Weights of a small transformer language model: 9 layers, 6607 steps.
MLP neurons of a small language model. Each row is named by its layer, matrix (down: output weights) and neuron, and shows model dimensions 128-255. Each number is 128 + 32 x the weight over its row's rms, rounded and kept within 0 to 255. Numbers have three digits each. A neuron's up and down rows have the sign that makes its largest values positive.
A block is one neuron, or neurons of one layer that tend to fire together. Before each block is what it responds to, as a language model described it from the Wikipedia text at the highest values.

Description: Word-final pieces completing past participles in passive clauses before by/in/on, like releas-ed, buil-t, know-n; also paragraph breaks before section headings.
L3.down23:110123099063170143131118136091163091143077124127169101096165121135078112169127150069072095201160170125135157178059096115166165126164089080139077121176139159167166117157127114136155153086161116129115090087155158132137129087164061116131101092140115113049118088111091118156125137117149156123140090089196124112117093150088136162053128138122087138066071117179134101128121170117124096102105
L3.down70:104080108108118118186097144165102161150120189119128158171162099157077192131139127109150124171159129138058098150138138135123103093080133102139139148128110058158065132074097118163173102140075154157102160117187124118131136125101070123163170125145081105107143185172132093108133129090116110148118120167161119130126136146134176096098087102075116097143143141156137129078129130154138081125111
L3.down100:139111122104116105126126132094238111099102147113097152183147167180173069101135123133103098081146161142094105082043140179195093107138070112192138147090083122043147137160101078165171117098110118131170170146107097125170135114127072198102109126123152144139144141125075192110157096151168118072077131109136121125109145133148157193136122075161141115113165138103152108175159131126136182155130
L3.down212:128100140138158153111150101102126132131105173109135076155159099109180139179101106138158180081175160082141138090159145112144180079158124139108120153124146147077039144090141053108122120100129141146078134072166101159163080138132090074140146158102196114049126131147136121147095155111161115208147134168124172122161135043144118153110161151141097115141109150175105124164179125126186090127107

Description: Mainly the piece "ab" inside words (about, available, inhabitants, Gabriel), plus closing quotes or parentheses after names, and "is" after a subject.
L3.down63:145116136069125135124163131039135136145167081116131063096109099142161120164114061138107114134119102155095109158136109096144106102096096155154082102159116160176142123131101125165085120090120144146144142189066133100184133124066160071150126146221142128162045150060157084124148137131195162187107090185119132180137149084095097122115096154152134191127112132154139128142119166122183137187109
L3.down124:074093075138097136087132144141147129165140152132128107130144137100113130130138082181158060212105099087142119111163119162078109172125166102142147158142120146125120083172101102153155126136140123128160105067122146150125117102109117132126089117139142185162199158188149094078171190140183105120131140094153087184146156070112160103158122112141126093121105140133136170149111105113141146129116
L3.down203:098176157197070084135109157083105086131109096194099097147128097147146130116072130187135147140099114040127068122188164126111158071170121106129165156127086154168130172122087107125177124125110097102154154163223113144120116154132164143129158080114150082146131153085132147157116091131168181116122158109154121158142139142128125137178008177174118153139117179072113157115130096099152142114141
L3.down305:133108131170108163087160144133167110127048155099135122113116159145148123150162174117103112126073086124112087098163087118160145106082185143191157134095142123061084199126129192144127157145128114155145160162115167132123092124066129156110109158104113125105104139088133168150080146131141063134138189103140151093108135126071186110097148155064109085104134142107099155173143070114141123165141

Description: Inner word-piece tokens just before a word's ending, often right before a final s: the possessive apostrophe (club's, artist's) and vari-ou-s, busin-es-s, care-er.
L4.down241:069149178121115152124139121139079115119101207178103083134124136161150169155066153093114158096163156086088155188110098081150179043161136158148096159165057140134171077091140158092117109170125098091221155177116141133098140144121073082119091122128163124132148153176128143140084153138113121132167113144134110134109155147092179155137089181118195166127092130053137097145060142138206072129150
L4.down314:151141165121079106088095127140171074158148118155041095152158085124139111178124149084145176092191083126138157109161118112151119171167148084184146198141106089135117113141110149143079082104146123072130170142175144169071148082150157099177101145135112134138172108120112108133145136134167152114146084108096076172123166120126183134179094116146120091126135167109163183153133122084138157135149

Description: Apostrophes right after a noun, mostly possessive 's (People's, victim's, MTV's), plus closing quotes and some mid-word pieces.
L2.down16:143100127141108133178151097110102147186118194145127106093135121124119156142101147083095131057088184154157071138144164093088142141108101129123061102165163132123133134142071143119141095137140146087113091138213117177110155192124119147102144096150077127094143179127151173172155111080246126109131133127132090052162157093155146143169136164060133109106144136096215143117167151080171153138085
L2.down29:074154079138140157120121131122126096139110162150095143109141116116130141124119142164159117129112149118129145136128135117114131113120114086094137168081107112166045159126214135147177105147080114070104132096120112058113162177170131073153126117109126131134120111182058153136096053153138180116107130115108137160093109101186144086072182158165139134161154101094055145123131049153087130145074
L2.down67:158140042144076106181114125122118087149150105138162131124141101202127121127158125123076135131080100159143054104146179177101146174078117142093093150116174069122159109115147105161145111121074153103129136063143112100160157146148144207086146139128154094164117085067077156119169181128115146144129161133118149084143104125142128144167113119087130174157199150103099136123175080167140137112133
L2.down112:163129105147091107102112084046100106121096136144180141139122134123144164126164160100100122142050106169135095129168101128156149142122156096138160151061066131131105106128105161135092076116095154153142167116068150108087068094114084167125154116154076097119139121110078146088137123094102100122144083130131107135107175082177223198093121050111118109151041094105114161165120126152185105113132
L2.down115:122152136164084085170195168108092135107151141091112104074079079129089173152104118120186154144115162096153129124094132102125145175115113135147130131175106116113082151116172146048096202129133161152120139128022090151086139123161172088213111119121119138160113078126163099131122163146137087158123208144112126107114123118198114155127147152133161157132135154126180102120114162124156078084106
L2.down144:115133110106096152150117139124052169158130127132114096057170135120153141125114192148112140052126136112170125146138102101125176115136086091141193072105095111146117158142132105071069104097123132109126152080197153123119135102142123100104120152152107163111109166098089112161130075155107119119071117147098076121098146146185157166177169170117136144155182119139114123145103137141114155099107
L2.down213:071193098159101148166128125186083139164046178088143166132164108150098140118176171078152080134082172143142139116144125092147117171122117101123150124078137178156144165172094109146094152184167126154159187138128127121105118151147122139164128155159051111094179052114092207125153186169141141145109080077058175151128153116119178115121141124135162148132130123191154129175106162141185102154072
L2.down282:123093127125078067152123148117118181108104131170101114152110127182100108166147154130168103167142114123167110128146092091166118160171199159140165090149124063099113136146107125078108113154104156192138112162186157102095110161107107079134105142177113143150106115098105129128102130150102119109126192106100107131125128086153122062146116085125116125094120107101126144164145116128128113095149

Description: The comma or connective ending an introductory phrase, right before the main clause's subject, e.g. "In addition,", "notes that", "when".
L3.down34:104128177171112141114170167114175081134113156137058088168188104096161197084110106171123117138146116085068075100162140094114171122100086081115094101147177098062090111093112126143067159169150124142110123128177089130149130130135090126136173151177135138136067092104167142148098084114057139113077135175098145155154166162153137170081106112136157120098189143142082118089145135089134104130110
L3.down131:102119122157147154090138164108098092061144081160164098199144094136175220133142183134143125079137095111115136138111117080143143017127083137134128087134091085104144103137135134152083089179106123106115129130106119111095116139116164060162118089079122109113148150151105166120113127085138132112132125138144134170120133103160113181132115114146172097144148131109134115136140144122169104125105
L3.down189:123187156142176108113105188091104126142145129098135130123106069126101148079140111147119135142157093165133137141155120140136075048113104162111142076107177131112178143141163132122205101122093120187094090151124064131171060063084074124144161111176102118137136111092096119142153097136146139101129083133131138065098067125126082151059118109161116082157190146151122082089124094115112140137052
L3.down276:137133159143093148140184108066143067063109099112120048153141140092158167158134101131140162169104070097076085075138123125159096148126128175143080131196123131207124188131139113097088073105092148145133180158143103097129076138085140088112106165111168074075136120112139140155113073100077143170170149141116140154142109084138147095143150109140163096118145105112118137114085108089121117166118

Description: Fires on word-internal pieces split into tiny chunks: later capital letters of acronyms (US, RAF, GMS, GB) and syllables im/ab (Vladimir, notable, Limitations).
L2.down39:116045166132164147142079106144169118146124122097107144099123098081151167138136130092143130118134143121145173136120160133143173110085102139134093151119146166166156144097182128108208155160108148138087140183101168181137089107088146144117162130137092143152130111177108138084149126088131083125198163116116081136165133099109109093115197159120156124154166152083165074137136127109116168097126
L2.down48:195126176155154114116148070116117128081110121106120132088149088131125145116127134105144091097135089100086131122121149128131115120199161118122078180112101144114141080147090139121131140059092132139142150061140138070095113077135119129083141183093133102115099043153143147108102161112166161133114201000143120159185129132052132140164108107117149130183151159111139087074145069130166191149183
L2.down99:135136155112099081126056090149159098119122045108106127122096133160114135114173132088136131104104142120101130096195130185175108074117120148104072142099117141093128153134151137186108117151106126166097139123125107110163159051170172142150116090156143114158114111079116129145129088138114123150063139105143145135125138114072149116141080120135108153119093155111146119161112084057139162157163
L2.down113:138125064110076127150133175157154145135056110138084100114154139154108182143107145126126099145120177176111107154160150121174163123168090152135100154123169147097154063134062138109107155167078145130119091159145130091055174186180114112150090090178144101165152116170136156219112114135131101104124151166176151136121136125086118124146074071114096132153124159109186149131112090195090121166140
L2.down181:117140099069124118139182065118137091132053161120119141201134095112113123148158188104085145114102163116155179110163100141132074179131141155101107112119142126156136144191103174092110127104064068109181169098123127090160160119150101148161147125142167137148130123143109114116142197096110140174089181148176120128132147138137115072109125153121113164163098141163160083154120068167173141090140
L2.down269:169143086126113171114127169090117098127161138087150128152083083100157138147133129145092135140135119124155096089148121197127147119067121140130109162155092138075104118149151170153082127172116168152101174103088138035096152141081170121113164140094186163137147087143115097163198074117133159116136126102126116080144180062154169115150146136151184126142115092045187144127096133098076144137174
L2.down278:057071180109132129113103117117124149132062164165072123088140154133067112146141115168142100103147039136087123099115116128138114171103106172081123075085139151159184078169146127179171144179144190114155145118166121115128173146111137138110137095180188143130097144125199097114177121073155104139188145130176112092110166129127110146117203097093134136186126147093166098172158107128182147160150
L2.down296:187150155126107124119113111095121175155100148090117155075145195142112161141142094094173103106126167191170096119158104171116107172134152155123117031163133207136135154132116191136116123154145156154101130136173153118136133152093109089147142128078160068112127151159103176138132183118112130147164071096146090141104073136122088134166162111137154120144096137201156134143111097163144101146159

Description: Blank-line breaks after a finished paragraph, especially before == headings, plus sentence-ending periods and heading = marks after lists or tables.
L4.down0:132090110140115140119169165066140166167134147193147150144219116166146117157149086156084154122092055146120105142093102103124097102114162146130119172137124102089130121137132088081121174088175152078150145117126173133180122151137154106094072141087081123083113085110102143127142120138071172125180126112168165132162227096112126127208098160053080124138101177090111110144116141126099120112137
L4.down265:107122107080126152118109103085120119126089128143131146144094190156162174139147131148097095104108099126129131153115125111149121100078124104151131182100107137083159137141127017125085110132112141098158137145127144123130133158118091113130059113138088107103125113119095149107074128139162101161129132149167132118118108147135079101068136132116146077134132133126108108146137137143141119110124

Description: Short word-piece fragments that open or split a longer word, strongest for "qu" in sports terms like qualifying and quarter-final, also "ch" in chart and "eb" in February.
L2.down1:198106074085115136112140151110135074135180067079112137124095146170079139148125138088123101151183110141124109172154104101155103083135134152125094144220134176111107119146137154150127053059117127144145152128148121104196155074118110142127122111155153126131103086164106091129085128098123144069145147132132142129087148166102159145134132119164124135128142092096168096122128122083147080125164
L2.down28:128102150113134089072169149150114093154150131135156121100155157110094054087158116155121127145173137098149175121158134118157141108117096109182100098097120116136107073103097119134180131151134173076112167181132140185104108070097110142083146143128150184129113094077095120155145162137167111166070085126149145111149098189145127169194106089145147134169099157100159103148080164121126156092092
L2.down66:195176192160128140136148126211066166124121125145142097123104150194166105150075137111176115099144203113114126097134152067108166119099160152112107123097150147047110126089143136167199096091142118123139168090134106131082151073174118165100138177070106063129185168157154119113146088048116176137096083106169114091092084136079159140093087113139105123123137148081129153136140113140097081118136
L2.down132:193096147130117120162114144171103145139052114125176099103169163102188054136068112148099123120066145153130167182131180096126125178158125104106082155091148099116145126108091156112158101154103130118139161096061123180125138126149090187108127130071116097139132088119182171144123144140110190169169157103132060135101179169147055122093104107156046091143065137173121170100124114114145169095104
L2.down139:181164116065122147086178144114102125070100150079149139181106144131124171151121092103205108167079156096095162090124137121136105227114137100130119082127190112116117068098122139130146112132156167082129097137136137192179143145111093105162111132120186136074115114083128168151162150128127171103085107130090192141099142112175092130128139147116143137123161090120112094206120103139086161191095
L2.down157:128139138110157129090196135116123124186136163059120111150125171127119066086140102138127111163151109128154141111124128138161086098109118166122144170119105128159142150123150157164134125147112153105143061099122136101136131121137097096086171116160165107104133105133111148115111141101188164037113129140167145216121098075136137131150124070124180119092079072153061096114101135084153128127148
L2.down167:157140135058098168145152105137127129076090088134145130138080150054118111136130113066168168157113129095138152112165080168156138106084080174163121082179124117138151094130073113112117071155105096122149141120115094165119129121117123103126085158191174157122131088124077187031082112139108141108105139165105119132182163145185128075105123186140129162118109189112081111088103159085094117144234
L2.down301:071085120132169087081055099108120111121070104115091111096133182100104145121123090147126176150143156123179125170130108146136150138098123162099129138115098117076148098121102129190097101173124151087155153174057109135136165150127100135113118111155138155157139119113133127158130172098143118151135033100067131105136115104071172188137112171174137134143102119128155107120083176154149139124184

Description: The "it" piece inside forms of write (writing, songwriter, written), and weaker cases on relative "that"/"which" and mid-word fragments like However.
L3.down24:137175153111162124085120137154130099135146103088136132135093093132106158123126100099130111074136121145162131112111158117155083130097120100164106111161182134107133125150178147224091161124118134106162105143089153130159175141151045175109095101183097074153135122090125172119117124069162073142156125202120155097163114169122145171151146130081130116092140128109112081106092148129169110111152
L3.down127:063163133088146136132089125152101174185124105115124123147115159139108083096122185130126137100124118076130117103140102123143166110146119180175123075127127060088166140120117140137163080178136137189148121091160133077177173113216149116144132123104120139154132120135122140120140120126142116136125108100129158215086107149133133131167119161102142129160152123117141123106148119063132121108123
L3.down222:187083133116118146141174148170153192070155138124097069180078156097166099181120175093096170094112149139174095163180047061099131102095127076092118151112140118197161151102133150131171191146188149154144118096131087107132147192113121198127115110189086125102147141126071141104121168158153136164118129094134101117153119144055140143167164098111140113081099111097103212080146171109145082153111
L3.down291:114072127153137150114081117132126167118094084162116120112112083159152102070162157150119126181111106122142137101153119137113156168153125107159134141138153172148157124096075162090144089156154101144133130155113167138164115140133161107122082143116122142075126128148098145157158097160149142117139090126102094170156097182080165142195106142110112147082175044058118225111152108173097137175119

Description: Fragments inside words whose spelling is already determined, like ul in vulnerable/Gulf, g in Budget, -ly adverb endings, and is after birth-date brackets.
L4.down59:066144135133106194083081114171138144095158151211084121159161149102189170143156114092135122105100103089142111127130123141073148083130133111083142129152130101189167125166132126117140129107150073098197114183168113156147157108108132162135192152172160157156070162117153089085071139107117124074140124140176168127130158160123131101131113095134143169140111160026144116122194171116136133113098
L4.down155:133157111125081182171154091098152156094168149061079099092165061120122117104139087143097152115088144074181172138106142161151151088138095099119130150117113095172125155094062128171114103161071140117112138110175107112139121092127151141115122087150096148127099142063115112140081120134156160144184135076155124129142134197119133121188086117126122118119102112122128104142143115140085109118102

Description: Fires on the double line break, the == or === markers, and the space right after them where a new section heading begins, e.g. "== Reception", "=== Shutter"; weakly on some mid-word pieces.
L2.down6:084152188109091124187145078098126146132102070190125142145109122126114156060076096123132114150108083115127148163122107142101154084128079161142147138109165134141091125101094168147130079185076191114118167116125080107142143096122139120108196154107158115103129065079181096094137120095098098166131141179169077079140105080163103135109119109122088134169215173160154051113137138107142149085172
L2.down68:108144129140067187160094146166086106179148141112160117125158083110099178183126127136141148131095157062104155112146105115107105082150175109107120129116123041123106123126187096080144129139119108236139069065151153091105146128132066161100118114102153090190141097157105125108136132141148115083118133133088139124160100146034063150150090096102087102100147205161134144079063084152138147073095
L2.down114:117100153107124135177145086158107098104039083144138146091098160168195162091109124117131135131111056138116179095132098111111169120096070150095207050089120126146131101141054116118132119130111142110092079149136084132167160172159127142132144185073177138160116201208157127114136112174163148138144131138167188103118141108160157138106116090047115128110116183101109147080102161086161181122129
L2.down133:125121122133100164090129157165100159131100124167120125092165147137155122066142173103119114098161111080138144111175129134108127144113134096175140135110118128085127130145110086151072186137128135086115054159177112112142141081111110095145118128154061115097098071111132120108155094192130172133154106126133139170121158104097115160128142093106094078123108117121087087152107139110185106088141
L2.down220:155149146073157152128128157124088148128093111127122159144179158148170108104107164168143076113170133138162117180156089104127214101070098092141135174120070103165127139198137110089141108104140195166098143097159127081101134104164130136227106123149116098145118083105121166132107138153126110137097139141119108141216122191095181080109092124175159115198095120138182117112094174093101123192143
L2.down221:152132099168148157093180123119122132203130181141113140117118127159078104147130040156170085077129175166094158147088061060094115124117134166170189128126125142104125132190182046154078065126135115078111117106113132134150154118109165144125183120133093156125096107118122113114193131131102112105122171153112106135093154097160118128135140084073146114116109168116128115117135149168135142125145
L2.down256:126133111132120117144140167074094165116089121101147122139121136163139138110112137137126138136103065101110118150150107115121137102139111117114147140109122111108158123145100088108158135146124133148100131173148115109153131136132141058168124127137121115120147159125140137130127122155152140143145169172144115084100131143070136105113109129107079123143122137104106137120098147088134105103148
L2.down257:123197115123202095178084103126150128079137134153135148154108155155096118133069098079115116152147139135167130128090151135114104140116168080118135136116118144175183139074203148138111123041111081144203139077138126162111106142170099127146144127144083150147106113181114162077124108127083136141154129167167123103108139118134110140147130066113096155091108196132109100156120107160121087155161

Description: Middle subword pieces of words split into three or more tokens, chiefly ig in original/originally, also e in career, ab in Arabic.
L4.down178:157148185150121132131087125137083105171141179099187088140128058155159110116070123130118128123106116142125166135142156106134183143138126171151167150109118147059117110096109158148110106131166092051162136115188157129144056144095080105145116111150097111106127165118110166100092177142103184093101090147187138142178198140079179115130165133157173103142082207198116161126080141138127074122142
L4.down284:086144105069136106104126147107140110112138133152148128110188168152168151117088056190120116116139099138054196134114136108149157115114115073159111180136149158163168119144076133152107129153119164062158129120145079145104100130120107128146181160142115161148082077095161149167155065123107125113143123120153128134132138075145134167043107188143139101144176104150111145189103073176108109164201

Description: The apostrophe after a noun before "s", especially in women's, men's, children's and names; also odd mid-word fragments like M-ic-higan, cle-ar-ly.
L3.down66:156162111164079106130120111095109156137108082068169107144161092079164163125118109147100126136102110170167134158117096135053183143117133104139106088148110099125105142138117180187125121142084070118113107074144067113081083137138123154115163141135143125148097109142115146133112105105140142172104127065132145131170122143135165119123110130154138093104147138101094097134085168123109115180122
L3.down166:087132143126164116113103121175179198111119204160118156176070084111161182143189162114085123144212092114146161100144161102153169101167127123166165056105094140152149140125116141099115090088124137156113170120108164119158160094114110083135078145150152184188113128125116191140126149117152153119093134118097065165108098118136074145180170121127091081159138178182159159135098116141133090135118
L3.down194:050141120116082129100141142144152150101158116121146110124170083144135155077129159132204157096126125112153130128125106160133152152144168085158145187175121138119143159159116129128126096159135111092079087150211098151153149155133120102109102156122165126107126167136117117140115091108115128075126137140122115142172180126116197219120108181158141182156125068129120160090115106104108134092134
L3.down319:115104135106098079140124145118110192117109086156152182112155144133174166161109097133044141131071122080146121147119121169185128074147151131130143108145100146112189074041142174157111122132107176146062108191138180158171120141159141087069156138151130141115101179124065132134155099146131089040108100125159121112148168163099164097149173155120131119101097133090119086142128139111109141122129

Description: Mostly the comma ending a sentence-opening adverbial or time phrase, just before the subject (e.g. "Since its creation," "In 2025,"), plus word-piece fragments like "rec" in record/received/recorded.
L2.down89:157183113046077134166128112115106161193115114095129130106083179064196141163113171124150123092088099082082128109134186130135119157129191078134158193153138103071180132162107129087191148147144101168093112120174123139143100096128133142129097140114157168129147141063113156173116105104096174125074086127144065149086114154166101121181147170108119081103166116062142099197082063146134146112103
L2.down134:131099095122145166135163164224161132152148087166069086154129147204176187077123151105148093172125118106149185087152128161174140132117144173135088060135135147135104130159072165170066132166145159099052154104133108121129114146137132093163111125060160100139124076149114145094088116133199119111120189132117197148136123105151094148118115112156155040164146145091109104106163170130133088142135
L2.down136:146128188095108122087156062160110128122049159159024080187158104077132166118135096144168092104109110168193144138125116113187069103156152110057139123099206177160123085149120111087108153158112116133181120074148163157097099099130099146147171179122105066178146149103125123093176131115107136083077129152172097073152120096153115123179135151079131149167177184075164113132124114139132113094141
L2.down149:118206127073118157142116127114086135120149131117122118149116128130126114157131102120095081149154125125182119126111119163190173158139140151145137115135134097144150117148135077140166124144173095113188091096088078117200132120165164139158185176159094102126055179157082127067193111103162100108095158158112139143123154079104118114138082063149157104119086163148106131126118117133176111145084
L2.down217:135179125146175118153086084121099142101190115135136180117164092084095046098108082075164141061097133117107157134117123097109117134167121151148102125176097098115116130169081126117180104112113085071128167113165149113157135085110127073141136078141114122139138180136126119143124095133089072163109150171145147141149143149128096123168140164173100146110104132091112123105078143138128172102057
L2.down236:160129086166071127054143132196132117121110169145169071073162142114156126026147147118131126199123114080129173129153123110132130104114170107137155122132139147123090131133120112142119091133145129169067067145108088121127121142057088073095112162115166139127119150073135169121146051173123146154145115116132068200174136140182178120119148122159149107186155133143085132069112201097158106113139
L2.down243:135129106033173121107136091151146141143113127091152097141136151135166173119131152104162086091136138065198173113105105161090127126126160102122135158167121117091128185111102126104102161199098131122110157156045087104088144077165094096142156107172121121081145116126119145106128127139087101149153103165052120121117180095097140102075134132122143087158094165091120101168093127173123117118172
L2.down249:107109109104104113119185162127140151202136158168183076176115166146168146190072102136117124177079162142150163108152095138115133101164199122164110109135171161124146140146132098141103135105093144181114101132160144175153184187116126141140130143128090178124152135146096174116099148128150158105143083132132150179131157097116107118140144106137179110113144112137174125135084107115145143135143

Description: Final token of an introductory adverbial or prepositional phrase opening a sentence, just before the main clause, e.g. the comma after However, "due to", "After", "until".
L4.down7:106138044162157135184158113100156134153071142151108139165110180136153171130146128094132120117116093093107140145097090128051125121119159095111068118119149092133112149136159125115036090118160129167157118095114080162093126108144108119112135122110144062196148168147121109138137086162133148132122126061214142188159112159087089140081121104121164123082076106152166143119143143109161083130140
L4.down185:174083151114127187143163145122141114134145165158122105096142098106143190102081113140123126130124103149150130119129085084118125100141137143113126100121083099155118153143164067100094102114151108134097067090112098127173154158107097086135090136139149150156095059119122112140105105132097137127165107174140118165155161165136117118187115088137173189143102090090115125116137150138184092141081

Description: Word pieces inside a split word, especially "it" in webs-it-e, Br-it-ain and national-it-y, plus "and" or "&" joining list items and names.
L2.down93:082106123136117083142099147158191097139127161142135123128200140190136123121068110131110121183129082148158122120111112111124148118128166142122146080146106116123162120172154098162139109142179110160090068136130117068094101074091130185123170117172136180158155158155148126132102174163188163123155137185146134140150068088084140176113155143179159182117190119125198061113100143077173119137139
L2.down174:157131134054187135182147180134114125075132064102118109145117108208105183096083127120176128101137190138153139192145145141117140087115178130214118117154126123104114113203093183104115084124165107124168145153073124123155170198154092146149111080096125127167085160125124104128129147111165169137077094119135116154120126106072114120074133091158126134179096151165151162095148162109084115130185
L2.down191:127142097147156160110089165125149115102128139145114191123147173160167096165141210131137119153156163108123130170110108111111147209151104110130058146091144132127138186185150144102077114100142133087147135091084152098129105155130073078119032112112119097090124131197121150111128133122114136087154133140116115162130085101053141143127203142133096135125092051088100121111112070133103154093082
L2.down228:152177110145122136097129093130163165133109111082145142172160122139142132093117121112147108106091128077107157096098140170101131177106046089113151151189141137070113156113120106130089158152114123130098189134197049078115055175137140135166151089081120193188174089127108110149162165048136174122088139119070059103100104134160178054141119150145156126119113124114091169136213169113164119137129
L2.down234:160142137090150178133135161183154162096149157172136104155135160131101078168126103092136105110081063112150156111184061141098141094176120134165155115140154117132111127166149111089102148099094064103134154143150146120156064126164136141132123108099156164153108128081104113088094137144131167114126134138108079105069126158135138114114160140117169141132117119099151127122123092118171173163085
L2.down267:118099139121151161164066140173117143185094148173126147136115134171146174128176193147088088179203080128163148084161124066139113132096106060099159118139077065116097139124069113049079144178116123118178068086138118118127148158122055172124153133169099146128116135196091117089168106120158132143116176178110121131090054151136111180170082134106118170152192151116122177147138178127148105103117
L2.down275:183100216133108122093082137088135113109157132121121141088170109127136160093127140108102109117088132163109127158110098107155081133127121106066114118070110143173164163080099075112153137125144142071117110166098129130065118095167136121124117093150157153141172156098149124188111090090168107076128109087114147178214145102130128118131134076120081101109164131123030145118114106194131156103163
L2.down318:145148100108150153126108129203146164143147146148156102148085092135078107089155158112169103107130159070127143108111125099148156206151115140109116086110145116121117112139140122091133101057145064084099127104171164109109111125184099142142178131146172093113070147153130132060094098132094145052141143135160157094122094119149139221172110178149132146085068082103107028063109164154112153131117